Weights of a small transformer language model: 602M tokens.
MLP neurons of a small language model. Each row is named by its layer, matrix (gate and up: input weights; down: output weights) and neuron, and shows model dimensions 16-79. Each number is 128 + 32 x the weight over its row's rms, rounded and kept within 0 to 255. A neuron's up and down rows have the sign that makes its largest values positive.
After each neuron's rows, "fires in" lists the words (lower case) most often at its 100 highest values on Wikipedia text that the model never trained on.

L6.gate1156 [174 129 147  99 172 153  84 149 181 152 110 156 135 180 121 140 145  85 104 140 133 124 123 153 166 147  69 136 153 115 173 115 157 157 125 131 165 169 134 209 173 124 149 120  94 119 130 149 113 186 147 148 140 117 119 216  61  62 104  85 143 137 111 131]
L6.up1156 [141 157 198 171  86 110  75 146 217 103 133 159 111 202 152 124 164 114  90  78 156  79 155 110 116 144 117 187 133 139 102 136 144 100 142  60 135  60 117 119 146 150 126 182 123 111 124 126 141 101 119 159 128 133 125 122 101 145  52 120 101 167 107  88]
L6.down1156 [110 135 170 152 101 122  79 145 109 130 115 134 130 148 116 145 111 177 118  86 136 156 134  75 170 126 132  87 121 133  76 155 132 106 125 151  90  83 142 124 126 122  73 141 159 102 133  93 135  93 149  72 107 126 130 127 116 152 134 177 107  93 122 128]
fires in: "one", "member"

L5.gate1037 [101 132 130 128 158 119 120 127  90 139 125 192 116 102 160 145 138 160 124 111 136 162 119 216 173 149 166  93 133 139 143 137 184  74 134 192 149 149 132 124 141  36 145 136 159 129 120 118 146 114 142 137 139 115 107 123 151  90 130 163  59 147 148 101]
L5.up1037 [109 151 154 147 155 117 122 157  95 155 153 122 126  99 145 135 110 175  89 149 100 124  80 190 182 177 132 104 121 157 109 145 197 127 174 125 143 115 176 128 134 149 113  56 205 179 152 100 164 115 103  68 113 137 101 145 140 112 170 135 112 137 153  97]
L5.down1037 [ 98 162 111 112 115 117 123 136 162 167 106 159 126 130 159 141 145 103 140  92 133 125 147 122 178 140 163 110 124  96  98 109 169 150  95 168 126 139 131 119  75  94 114 178 101  48 110 131 129 116  67 148 169 172 113  63 143 123 123 119  93 158 185  97]
fires in: "this", "these", "what", "that", "how", "which"

L2.gate628 [132 104 118 143 148 127 188 147  93 120 167 131 149  86  18 161 109 145 148 125 118 134  83 138 180 126 151 105 238 166 127 154 149  84 143  90 103 130 126 137 134 127  84  95  97 118 123 156 148 204  91 130  79 172 140 114 167 128 120 133  81 111 145 122]
L2.up628 [119 126 148 120 147 120 207 156  71 141 151 147 130  85  18 173  99 130 134 100 123 152 112 136 152 106 138 125 241 173 131 169 125  85 153  82 108 129 139 150 138 157 113  88  85  97 126 178 164 180  86 143  67 145 133 113 177 127 116 145  96 111 110  98]
L2.down628 [120  97 131 123 124 148 133 136 150 139 176 137  84  57  66 168 140  98 117  66 150 187  86  78 117 115 170 100 110 128 136 161 194 107  97 114  94 150 185 128 118  73 150 141  52  49 135 119 124 149 167 117  85 133 148  82 118 157 136  80 141 108 155 136]
fires in: "their", "its", "his", "her"

L3.gate100 [184 117 207 144  96 166 130 119  67  98 152 152  89 111 116 108  57 129  90 135 108 139  80  68 157 125  79 149 127 181 163  95 175 110 166 141 145 107 160 104 122 114 133 167  87 142 117 172  79 167  83 132 102 152 151 122 201 160 152 171 212 128  64 142]
L3.up100 [168 130 120 112 106  94 124 137 111 122 129 147 134 173 176 150  94 123  85 111 177 118 108 170 177 146 149 129 149 178 105 158 120 118 110 184 118 122 173  94 126 136 159 106 150  64 155 153 105 116 132 128 126 105 120 142 134 114 167 147 109 145 203 104]
L3.down100 [103 136 174 156  99 161  63 179 152 113 117 154  88 110 141 200 122 164 140 124 171 147 149 124 120 159  82 130 116 148 146  98 134  96  98 134 166  79 151  55  79  81 190 100 116 124 150 130 135 122 169 161  90 134 148 121  70 173  99 116 104 115 135 131]
fires in: "go", "good", "government", "going", "governor"

L5.gate502 [ 86 140 124 116  98 139 130 142 156  95 140 116 155  79 159 146 156 148  97 121 119  79 154 145 190  97 135 141 166 102 182 172 123 125 118 130 110  83 103 146 126 128 148 115 158 126 103  62 143 126 144 111 172 147 178 148 125 103 139 123  37 142 172  78]
L5.up502 [132 163  57  70 160 127 125 165 139 195 109  90  98 139 118 166 185 155 123 153 133 160 184 108  90 145 175 144  95 180 128 106 114 150 179 120 194 143 129  76 125  85  95 164 149 124 121 106 231 135 109  83 121  96 157 103 110  87 157 110 214 190 129 124]
L5.down502 [146  98 118 123 117 137 126 130 125  99 109 154 161 169 137 112 107  95 183 131 142 159 121 143 179 115 137 131  81 129 164 124 128 159 151  99  77  93 141 115 156 100 139 116 122  79 173 149  79 103 114 130 174 100  69 147 116 120  28 136  89  79 114 115]
fires in: "this", "that", "shooting", "tokyo"

L3.gate11 [128 105 173 104 177 172 169 186 152 129 104 131  84 134  97  62  80  92 100 143  87 101 121 145 127 130  86 129 102 162 142 134 153 111 104 188 125  90 105 126 162  61 101 156 185  94 126 117 172  67 113 108 110 122 176  68 120 133  86 138 131 101 125 146]
L3.up11 [124 156  86  87 165 164 154 139 142 130  84 127 111 135 146 107 164 120 133 138  75 129 129  82  95 128 134 183 180  85 128 198 104 136 179 109 158  91 113  92 177 105 113 172 160 139  91  95 165 119 113 166 121  94 143 134 114 169  77 165 122 156 103 109]
L3.down11 [102 113 172 100 102 134 135  93 191 154 128 140 128  91 144 126 149 100  90 112 123 142 134 164 133 120 120 144 150 135 190 163 169 121 113 130 105  67 136 126 132 100 112 162 143 140  95 137  94 150 109  69 131 109 186 148 112  85 120  81  90  82 105 157]
fires in: "0", "3", "ten", "seven", "one"

L2.gate464 [120 144  96  97 183 131 180 124 116  81 182  74 160 109 161 146 115 190 151 134  98 135  92 109 143 143 116 130 122 130 160 150 117  92 182 131 127 133  93 164 148 113  89 130 150 116 136 167  90  82 101 115 141 117 142 161 160 111 109 108  96  17 117 110]
L2.up464 [129 130 156 110 167 159 157 159 164 151 153 138 151  99 124 169 124  93 124  95 150 100  60 161  64 122  67 140 106 143 145  75 161  77  92 196 143 128 109 192 128  89 193 142 162 122 137  88 143 149 131 176 133 150  54 106 108 191 152 134 109  66 126  98]
L2.down464 [ 86 176  98 135 133 139 116 221 107 112 189 142 139 119 174 186 168 163 192 185 130 150 152 133  84 122  98 154 107  67 151 126  89  61 130 133 101 161 152 187 124 118 134  87 111 156  42 112 171 126 179 116 116 151  64  79 117  79 101 122 154 104  64  94]
fires in: "as", "became", "asia", "assembly", "become", "assault"

L8.gate821 [123  71  99 164 168 111 150  85 100 120 147 173 116 125  99 147 112 140 121  85 111 114 157 101 140  41 161 143 117 167  99 124 119  59 112 178 169  85 113 156 117 127 119 100 125 169 166 138 124 128 146 198 138 156 114 175 133  93 179  77 159 107 126 166]
L8.up821 [168 112 158 101  97  80 143 112 151  94  90 149  79 111 163 153  83 133  77  86 130 170 169 130 105 135 113 139 148  65 207 102  72 166 159 143 138 144 147 110 175 144  25 171 142 129 140 117 149 179  82 133 146 122 197 123 116 133 120 104  84  92 150 133]
L8.down821 [123 182 104 159  90 204 153 123 154 148 114 105 120 161  99 120 125 149 161 178 103  89 105  68 180 111 147 135  81 143 133 101 163 158 130 117 129 137 202  95 148 123 131 169 169 107  72 123 149 112 166 156  87 157  80 112 162 153 142 135 138 159 102 141]
fires in: "an", "a", "any"

L6.gate627 [133 107  76  68 127 124  96 121 123 126 103 135  80 146 129 133 160 118 124 140 134 128 130 151 146 162 146  80  47 127 164 176 153 129 118 120 101 128 155  85 145 137 161 139 171 151 196  65  32 160 130 115 120 102 172  99 116 151 152 100 117  97 108 111]
L6.up627 [ 93  93 120 114 101 143  95 236  93  92 157 128  97 128  74 110 125  84 136 117 101 153 169 133 178 133 117 161 108 217 176 128 150 130 117 126 105 145 143 130 122 109 138 116 114  84 121  97  96  95 133  88 197 127 132  70 135 127 149 120 152 107  60 116]
L6.down627 [138 124 134 147 155 180 185 172  49 142 143 131 183 135 114 120 152  85 112 125  61 100 149 131 130 143  98  93 104 127 118 216 159 148 106 203 123  99  83 156 191 131 181 123 172  42 167 152 130  53 127 107 117  87 115  68 163  59 181 129 110 134  79 109]
fires in: "they", "he"

L6.gate229 [124 163 119  87 137 141 147 115  99 101 139 125 139 132 159 138 109 148  79 149 143 151  92 135 148 144 158 122 105 121 136  98 111  79 169 108 167 136  70 130 111 149  97 159 157 183 113  59 122  97  95 121 115  88 122 115 149 139  30 184 184 139 135  97]
L6.up229 [113 186 147  92 184 181  70 105 155 135  82 111  96 146  84  96 151 114 137 150  83 127 129 175 127 134 186 123 173  79 143 156 139 148 185 109 163 139 167 145 160 125  76  97 164 164 131 171 141 118 122 119 135 113 115  87 119 140 119 125 117 140 204 188]
L6.down229 [133 138 132  66 134 130 167 126 162 152 126 135 154 106 170 160 125 125 215 145 113  66 130 143  95 148 192 158 111 134 146 123 135 165 170 149 135 144 142 136 205 118 121 126 133 101 177  58 192 137 109 130  91 140 160 152 162 165  69 155 136 101  97 142]
fires in: "each", "one", "other", "latter"

L5.gate1145 [167 195 143  82 113 169  84 138 136 154 146 122  81  97 153 122 132 181 120 106 190 107 133 108 142 111 177  86 109 110 104 103 117 155  79 145 104  61  87 124 128 116 108 165 143 129 155 111 122 173 166 138 125  87 144 151 131 129 156 145 167 116 147 186]
L5.up1145 [ 99 113 102  96 120 127  99 135 112 112 112 134 116 102 167  95 122 128 134 166 119  86 155  89 107 138 108  89 136 148 160 195 144 142 116 116 142  85  82  89  85 132 151 150  90 189  92 119  92 148 115 137 173  98 127 154 125 150 132 188 158 138 130 151]
L5.down1145 [113 109 150  94 141 162 172  80 115 160  99 164 153  85 121 119 129 125  99  71 164  97 130  87 156 107 161 154 158 137 106 181  78 104  76 148 166 119 129 141  77 174 108 144  50 143 118 129 123 161 136 105 184 131 101 109 133 101 113 130 119  68 173 142]
fires in: "by", "usually", "itself"

L2.gate1086 [110  76 114 139 139 148 167 104 101 149 130 108 118  98 143 123 147 104 127 132 192 188 129 114 102  97 185  79 121 131  98  86 146 120 118 102 118 126 137 137 147 177 126 135 109 159 100  78  88 106  99 132 149 153 127 188 114 124 160 119 124  90  83 145]
L2.up1086 [114 103  93 125  74 136 164 112 115 136 104 104 118 137 128 144 140  96 149 119 155 204 143 117 102  72 149  74  96 161 151  77 138 102 109 143 152 114 148 144 149 174 129 149  80 168 131  71 104 116 128 141 144 183 122 172 147 131 151 113 106  97 114 153]
L2.down1086 [108 153 174 149 144 102 177 106 126 138 106 114 146  97 143 151 150 113 113 139 122 139 130 117 153 162 152 121  88  94 116  98 130 112 128 142 110 130 160 117  84 172 139 101  94 135 128 149 150  95 123 176 101 182  72 139  67 154 112 136 149  88 122 158]
fires in: "may", "august", "september", "june", "november"

L2.gate419 [115 133 118 136 226 163 174  95  81 129 123 207  94 145  56  87 130 111 128  98 156 151 160 113 134  99 187 153 134 104 112 169  93 128 156  96 140  93 144 167 140  89 157 156 125 118  90 179 117 100 118 164  92 133 115  89 112 151  94 141 118  98 104 135]
L2.up419 [154 112  92 101 142 140 125  51  96 135 165 194 105 147 159 138  78  50  38  93  88 165 120 124 153  83 141 147 241  87  85 182  71  74 124 138 115 154 120 124 131  73 146 134 177 112 113 190  88 186 126 118 120 161 195 139 127 159 112 104 101 102 145 149]
L2.down419 [ 96 111 149 114 106 168 116 155 125  92 152 114 117 133 149 104 162 136 152  98 100 115 104  92 126 109  67 138 213 113 124 185 153 126  48 100 118 118 110 106  82 128 127 124 142 103 153 133  92 149 100 174 163 138  87  99  73 113 167 105 132 129 145 189]
fires in: "3", "1", "7", "0", "5"

L3.gate1000 [123  74  87 159 125 103 113  89  57 129 164 209 128 161 143 139 125 176 111 127 120 146  71  81 109 113 173 124 190 116 114  89  61  95 133 109  77 117 124 129 151 179 118  84 112 117 126  76 118 119  51  83 150 115 100 165 138 183 142 147 161 166 110  71]
L3.up1000 [140 113  55 164 111  90  58 111 139 135 135  94  83 175 149 101 118 159 140 127 157 126 139 115 129 172 109 142  88 124 121 102 117 103 119 181  72 115 157 111 192 157 136 112 147  95 106 148 108 103  90 106 147  74 158 144 101 130 155 141 142 112 155 152]
L3.down1000 [156 144  99 153 135 134 133 185 150  83 170  85 130  89 145 149  64 127 124 126 124 158  70 158 121  95 101 151 132 117 116 118 131 106 116 150 133 130 158  43 125 189 162 181  72 191 172  81 109 151 119  99 157  49 115 180 115 144  74 139  66  99 117 178]
fires in: "go", "career", "history", "biography", "good", "life"

L8.gate165 [121 101 124  80  52 136  89 109 124  93 175 104 188 120 192 118 114  99 103 126  84 153 125 158 141 158  82 151 150 147 129 109 183 125 132 111 141 175 133 114  60 178 171 103 100 149 181 153 162 106 111 145 168 101 122 143 103 101 144 169 145 181 133  74]
L8.up165 [166 117  86 156 145  87 166 182 132 155 177 117 196 100 124 112 100 162 120 112 114 139   0 172 147 115 157 156 166  83 165 162 187 172 111 139 185 205  84 110  72  74 146 162 154  99 114 128 111 125 162 119  73 113 122  96 104 174 151 102 143 152 186 110]
L8.down165 [159 148 168 128 108 172 121 114 144 121 139 136 154  77 147 133 183 151 137 105 152 103 108 120 137 121 108  96 129  61 137 191 103 132 149 156 115 132 185 166 154 197 162 136  99 107 109 126 152 160 125 128 158  92 217 120  91 109  95 181 129  93 164 124]
fires in: "a", "s"

L3.gate604 [121  80 145 137 112 161 138 128  86 157  79 157 107 127 140 157 112 119 143 118 161 122 102  37 179 129 182 128 169 163  87 129  95  91 128  89 152 115  92 153  59  66 138  88  69 169 210 117  67 135 172 106 119 115 154 158 110 141 164 193 122 126 131 166]
L3.up604 [137  67 112 137 104 123 135  77 117  85  69 146 106 154 179  93 135 106 106 137 170 119 177 103 171 116 201 115  99 129 105 115 167 152 141 120 172 131 156 217 123 115 111 142 100 108 144  85 105 175 159  81 115  96 118 220  83 112 146 130 115 124 118 146]
L3.down604 [108 114 143 145 113  93 130  85 118 182  99 138 157 118  60 155 143 101  70 132 139 139 117  87 176 133 151 143 120  68  60 150 116  88 141 112 181 182 144  90 101 139 181 126 112 166  88 138  92 114 177 152 107 105 109 134  64 139 140 136  80  86 119 108]
fires in: "march", "november", "april", "member", "september", "chamber"

L2.gate224 [126 112 112 129 102 144  95 137 167  99 107 108 151  76 100 135 119 155 148 179  58 102 127 176 165 146 145  96 154 151 143 129 154 116 106  84 145 165 163  91 121 167 134 114 154 140 104 114  39  87 154 130 151 115  97 157 146 214 125  94 122 161 132 151]
L2.up224 [129  98 111 178  97 155  91 139 171 159  66  70 207 117 122 121 117 176 154 132  98  77 145 157 152 159 123 143 115 179 182 136 129 145 115  90 186 140 198 122 110 142 157 127 160 113  92 125  89 157 150 141 150 118 112 135 147 189 121 101 153 138  98 157]
L2.down224 [106 132 115  82  77  95 172 131 157 153 124 112 120  91 130 124  90 131 105 143  54 115 149 131 202 117 134  88 113 101 191 174 105 122 133  99 196 106 149 147  71 162 110 147  95 150  57 101 113  98 146 180 187 105 133  74 130 159  65 140 109 140 118 139]
fires in: "education", "research", "music", "press", "worked", "musical"

L3.gate960 [166 113 150  87 109 152  56 170 121 131 144 203 168 177 114 113 107 135 139 145 133 111 131 102 167 153  93  95 158 163 160 130 126  92  90  66  78 149  98 124 131 119 106 107 118 165 156 126 136 185  89 153 175 130 119 134 148 176 108 145 136 122 102  50]
L3.up960 [ 64 162 185  95 125 140 116 148  95  99 136 164 179 199 123 161 106 178 123 106 113 153 141 119 182 180 199 140 157 107 147 100 143 110  72 162 154 161  99 134 193 123  86 150 125  79 151 137 133 120 129 128 158 136 101 132 175 149 163 115 132  83  53 111]
L3.down960 [ 86 152 130 152 120 133 103 138  56 158  84  73  99 150 161 163 132 103 132 129  84 127 161 156  68 191 155  92  85 184 134 150 106 181  87 142 137 138 154  86  75 138 139 113 123 127 143 136  66  96 142 116 110 136 168 130 161 149  70 113 140  41  73 105]
fires in: "he", "kelly", "it", "róbert"

L8.gate708 [228  93 105 145  75 154 141 154  98 131 160 151 115 142 142 131 148 115 110  79 112 187 142 161  66 119 123 179 130  87 171  86 131 139  92 139 131 110 151 122 115 113 175 131  75 124  86 108 111 156 112 109 130 131 128 148 108 131  97 199 183 143  95 120]
L8.up708 [142 153 175 124 195 148 206  89 128 110  77  93 173 104 127 189 183  97 140 110  99 114  61 176 160 170 102 150  96 126 162 172 132 179 137 110 100 140  90 124 108  78  86 113 122 132 132 115 126 119 193 150 126  95 162  84 146 109 178 118  95 118 134 147]
L8.down708 [102 132 113  99 133  72 142 157 108 171 143 160 145  97 118 106 124 111 125 157 178 141 170 163 162 136 187 187 141 121  75  96 142  80 111 106 105  99 177 122 109 149 138 121 127 150 147 130 118 165  98 147 125 113 149 168 126 147  84 162 184 174 153 154]
fires in: "during", "a", "of", "by"

L8.gate628 [ 86 110 188 158 166 110 103 147 146 103 137  93  74 153 168 135 103  79 128 117  92 219 151 131  68 101 133 111 153 131  98 159 167 177 145 128  83  95 200 145  78 102 121 169 153 202 117 131 119 136 165  93 133 128 142 121 145  69  75 150 140 171 146 172]
L8.up628 [ 93 198  81 196 136 178 193 121 108 153 126 122 130  90 124 105 177  94 127 121 165 102  65  53 150 111 173 192 112 125 188 159 121 110 193 129  92 122 134 142 113  98  70 138 135 120 112  90 171 115 134  53 104 119 119 127  74  96  81 164 128  64  88  90]
L8.down628 [ 97 116 195 107 155  94 163 150 108 123 118 161 154  93 143 155 194 157 138 166 183 104 147 152  75 153 167  82  99  31 119 106  88 170  86 154 190 130 116 183 146 123  98  79 137 125 133 138 126 138 140 119 158  97 175 145 201 178  89  74 123 130  88 165]
fires in: "of", "to", "for", "in", "and", "by"

L8.gate903 [ 93 113 139 129 145 110 142  94 136 150 135 102 121 114 110 184 121 144 117 149 126  83 155 157 149  57 137  53 126 141  75 129 148 145 117 116 123 134  83 125 135 134 150 199 140  98 171  77 175 107 154 143  95 138 182 160  95 124 194 134 142 120 117 207]
L8.up903 [132 128  87  76 104 164 134 138 141 149 120  86  96 110 101  91 114 123 132 195 142 112  70 135  84  93 128  94 117 113 126  46  92 140  98  56 124 121  64 122 117  97 107 172 135 156 177 108 102 159 123 141  70 144  99 155  34 111 164 136 119 140 153 109]
L8.down903 [166 113 123  80 165 101 131 146 126 112 136 147  83  91 124 126 159 182 130 127 190 105  82  87 154 121  89  97 119  62 172 129  89 131 109  95 118 120  62 173 173  43 115 143 141 126  86 100 106  87  75 147 125 148 171 160 135 126 172  96 174 100 114 135]
fires in: "from", "using", "usually"

L2.gate1180 [ 78 136 167 137 111 175  60 151 137 156 192  70  81 135 154 182  99 158 190 128 133 171 163 160 115 143 156 126 145 148 152 132 125  75 181 130  90 113 148 145 108 156 165 114  79 142  96  67 139 134 143 143 130 167 105  92 104 171 104  76  86 106  82 141]
L2.up1180 [123 123 156  57  99 155  66 174  98 107 200  83  85 115 121 130 103  95 172 133 160 160 149 174 120 163 125 174 156 146 171 155 104  80 167 118 121 101 122 142  89 150 145  90 129 138 110  57 141 128 142 111 166 146 130 118 106 175 101  81 115  99  84 132]
L2.down1180 [ 86 164 140 102 123 162 108 193 160 130 162 124  81  83  93 176 159 122 123 130 164 147 148 103 116 168  84 172 127 120 142 146  96 131 180 173 140  77 158 182 122 140  99 115 126 115  66  84 120 160 126 130 118 132  99 139 100 109  63 127 102  71 116 142]
fires in: "as", "assembly", "asia", "apps", "associate", "appearances"

L8.gate169 [112  80 157 126  99 100 130 140  92 128 124 123 150 126 117 161  90 170 125 132 133  49 179 150 159 117 183 119 100 175 154 141 146  56 116 148 142 148 161 157 137 118 108 161 138 104 113 145 119 209 103  77 165 155 104 141 127 120  71 136 111  61 140 114]
L8.up169 [ 91  77 139  74 118  95 145 100 135 156  80 128 110 124 138 162  40 111  74  81 116 119 127 124 148 145 117 128 116 179 166 136 123  85 105 130 119 130 169 117 147 201 162  93 147 111 180 105 191 207 113 101 126 196 158 151  76 153 132 174 103 143 157 127]
L8.down169 [167  71 157 155 151 122 133 150 119 171 142 144 126 105 157 118 113 117 109 125 143 118  87 142 141 131 135 125 111 136  75 232 111 102  93  93  90 100  94 109 154 138 111 137  91 138 150 100  84 176 126 101 120 129 119 108 106  81 121 167 101  69 170 140]
fires in: "his", "s"

L8.gate400 [131 114 149 156 185 119 132 130 119 133 140  38 161 100 129 177 122  66  97  87  77 119 174 113 122  72 169 155 145 173 147 110 174 144  90 135  75 168 105 148 100 160 103 179 145  55 130  96 129  95  70 114 196 110 171 125  91  97  84 159 199  80 151 140]
L8.up400 [ 89  93 120 109  84 123 158 138 130  89  99 101 163  86 135  93 108 132 162  80 158 171 152 166  85  89 130  92 140 158 171 110  63 137 118 120 149 162 104 181 150 103 175 113 108 119 109 119 173 125 158 205 163 156 153 138  76 148 133 183 202 162 109 145]
L8.down400 [116 120 136  90  33 105 140 127 119 139 122 115 140 152 102 143 116  89 132  91  96 136 124  96 100 143  67 125  94 109 121 193 141 142 153 111  84 156 190 147 140 152 140 164 174 129  81 169 180 146 112 102 202 149  82 128 141 127 184 143 109 147 220 137]
fires in: "of", "in", "s", "a", "studied", "comparative"

L3.gate1110 [ 91 122 105  94 119 161  78 161 132 122 141  60 105 133 117 134 115  78 168 121 141 188  81 111 146 171 112 172 174  90 112 106 144 103 121 135 124 124 106 114 167 127 148 105 141  96  99 115  97 138 176  98 160 154 171  93  63 100 133  59 125 161  94  90]
L3.up1110 [115  58 102 170 126 182 115 215 145 152 156 142 123 130 139 135 113 102 139 143 180 103 102  99 131 183 128 173 126 112  83 148 121  82 113 136 126  78 118 112 160 178 118 120 137 114 139  37 152 167 110  93 164 113 148 106 149  97 144 152 143 104 129 116]
L3.down1110 [119 103 118 106 141 128 153 124 101  81 123  90 122 135 158 184 140 110 144 143 152 126  93 122 109 143 131  74 121 114  89 164 125 150 131 178  99 133 121 167  36  65 149  84  41 160 131 127 166 181  82 120  79 111 163 113 206 140 142 156 152 145 173 121]
fires in: "he", "his", "biography", "history", "she"

L6.gate961 [121 118 112 146 174 117 147 109 129 107 139 136 163 157  97 113 115 108  69 103 124 144 127  69 153 143 134 108 189 129 182 133 106 174 192 199 148 146  79  99 114 200 136 138 162 111  64 119 172  77 119 164 144 125 142 109 116  74 152 129 144 141 137  87]
L6.up961 [113 157 164 129  95  92 168 178 124 104 116 100 132  50 104  90 112 140 131 148 131 161 140 159  86 118 147 158 143 175 171 173  92 129 115 125 156 164 168 128 134 121 102 151 109  91 162 107 107 103  88 108 117 123 178 108 138 145 124 111  68 153 104 152]
L6.down961 [135 133 188 170 131 147 163 113 105 185 144 107  97 107 136 156 146  94 146  89 110 119  54 150 121 209 136 118 158  84 197 122 130 189 113 120  80 229 148 170 110 149 116 159 122  83 129 144 132 106 116 105 127 108 165 177 158 114 120  92 145 165  87  91]
fires in: "a", "an", "two"

L2.gate332 [ 98  74 113 130  76 159 128  78 149 130  99 144 131 135 137 152 154 111 113 140 150  91 134 128 148  89 127 152 107  85 154 130 137 158 150 143 155 201  99 114 204  92 141 143  91 112 140  94 118 130 114 121 117 167  97 157 135 113 112 138 101 165  89 107]
L2.up332 [108  86 117 129 124 121 139  95 119 155 109 128 116 123 130  78 135 177 129 132  75 163 178  66 167 151 140 123  75  98  74  86 122 128 133 150 114 118 138 149 166  83  95  81  86 165 135 146 156  58 145  83 134 111 212 229 164  94 120 143 192 167 194 130]
L2.down332 [121  32 147 143 126 137 175 133 138  91 111 206  94  67  82 132 107 136 124  95 125  89 110 103 137 115 140 112 123 148  78  65 139 131 114  60 183 150 101 165 111  84  82  97 112 150 134 112 168  83 119 158 148 110 152 127 138 150 134  99  88 107 157 111]
fires in: "september", "december", "august", "july", "november"

L6.gate947 [120 124 127 122 119 178 166 139 119  98 128 156 136 108 102  60  93 154  89 135 159 114 182 193 115 131 134 131  87 112 115 115  64 101 131 116 117 113  98 146 152 166  62 126 146 138 119 171  92 148 137 137 160 105 137 112  79 109 187 124 200 112  95 125]
L6.up947 [135 129 131 125 121 129 130 145  65  83 175 133 123 148  50 160 164 109 117 182 155 131 183 176 190 114  84 125 153 110 154  77 159 100 148 100  67   1 130 129  89 166 204 158 156  79 155 101 141  90 120 182 131 163 125 122 130 136  77 113 102 101 113 146]
L6.down947 [ 83  98 106 158 153 162  92 126 108 121 129 127 110 167  86 186  79 138 115 134 107 185 130 102 139 141  50 135 114 128 112 102  95 158 161 126  11 142 149 161  72 128 141  87 131 127 131 128 143 132 119 105  65 106 100 140 162 135 169 124 133 122 169 127]
fires in: "had", "are", "to", "already", "gets", "has"

L6.gate664 [143  76 146 117 135  79 109 124 167 135 142 110 148 124 182 152 118 139 136 111 122 126  80 182  93 110 133 126 135 111 110 130 161 135 139 109 168  93 168 156 164 118 123 125  94 143 108  91 165 124 155  79 125 196  97 118 160 124 171 146 198 151 171 108]
L6.up664 [181 189 123 133 120 114 180 172 127 125  85 141 185 109 148 142 153 182 108 132  86  88 101 123 160  98 127 159 105 179 104 188 119 165 132 146 149 136 132 102  85 125 108 187 183 165 127 156 213 101 142  75 152  91  67 144 171 126 141 132 153 122 140 148]
L6.down664 [ 84 160 149 143 194 129 124 157  98 135 147 103 220 136 129 114 117 104 132 111 181 120 146 105  70 109 136 144 115  91 134  86 156 131 153 127  71 118 129 163  99  95 126 149 105 116 127 131 128  76 120 169 116 146 145 188 144 148 125 174 149 131 101 162]
fires in: "of"

L8.gate1008 [125 150 149 131  85 123 114 144 187 134 156 137 115 207 173  90 117 137 182 147 147  69 110 184  90 152 139 184 169 108 162 102 118 139  77  85 144  53  88 130 162 160  91 108 138 115 174 146 114 115  98 177 158 146 104 146 145 151 125 116 143  93 151 155]
L8.up1008 [121  78 131 157 136 150 172 202 226 103 141 102 139 142 154 104 175 130 122 111 144 115 126 157 107 159 165 122 166  84 115 215 106 123 125 138 143 148 139 189 127 175 157  94  72 113 112 133 114  82 115 109 197 125 119 157 124 169 123  94 120 118  98 110]
L8.down1008 [ 90 125 162 182 153  83  77  97 195 166 158 102 183 155 126 124 161 103  90 107 152  97 117 161 160 163 187 144 148  81 115 168 139 181 166 173 134 131 177 144 110  94 160 145 108 126 117 137 128 110 109 174 142 148 127 176 220 254  80  62 137  97 134 127]
fires in: "well", "reasons", "time", "sometimes", "hours", "in"

L8.gate12 [139 146 142 129 117 129 105 133 139  72 126  48 163 115 124  93 100 126  76 118 105 145 139 135 131  99 106 149 123 139 132 130  98 148 196 119 131 162 100 144 117 112 146 149 118 177 180 144 120 103 146  85 130 118 163 124 150 182  96 159 103 205 173 140]
L8.up12 [166 140 123 203 105  59 122 104 143 132  93 161 136 116 133 130 135  96 150 123 144  49 126 141 158 152 154  88 172 135 137 100 119 166 177 141  89 173 134  83 174 102 109 126 132 145 165  89  81  92 175 101 137 118 154 107  73 175  98 128 159 139 138 145]
L8.down12 [ 81  85 111  86 172 120 178 118 127 157  90 163 110 127 168 152 186 159 126 135 136 174 150 166  71 159 143 149 117 126 113 119 105 172 119 130 120 125 139 145 122 142 103 129 131 109 188  53 111 118  91 127 117 112 177 162 132  87 115 130 136 121 132 144]
fires in: "one", "each"

L6.gate767 [131 131  76 169 136 168  88 159 126 128 175 151 148 157 135 142 102 186 136 133 189 105 167 133 137 143 116 156 125 222 171 121 100 105  93 106 149 157 134 105 122 159 175 145 148 147 117 121 141  85 135 158 137 177 105 153  84 143 108 139  39  89  98 133]
L6.up767 [125 138 167 136 156 103 127  99  99 206 157  82  93 142  85 114 104  68 124 163 144  73 183 126 127 134 110 183 165 109  78  33 117 124 105 138 174 108  82 107 109 165 152 139 181 134 167 126 157 116 203 108 124 132 141 146 115  78 200  91 136 198  34 134]
L6.down767 [152 162  95 188  87 116 127 122  89 113 163 108 105 121 126 130 124 163 132 119 148  69  88 158 161 106 103 162  49 174 153 141  77 174  78 145  78  95 145 100 151 166 161 158  75  81  54  67 148 172 155 117 187 162 151 116 133  77 136 151 138  84 176 155]
fires in: "takes", "took", "spent", "take", "show", "taken"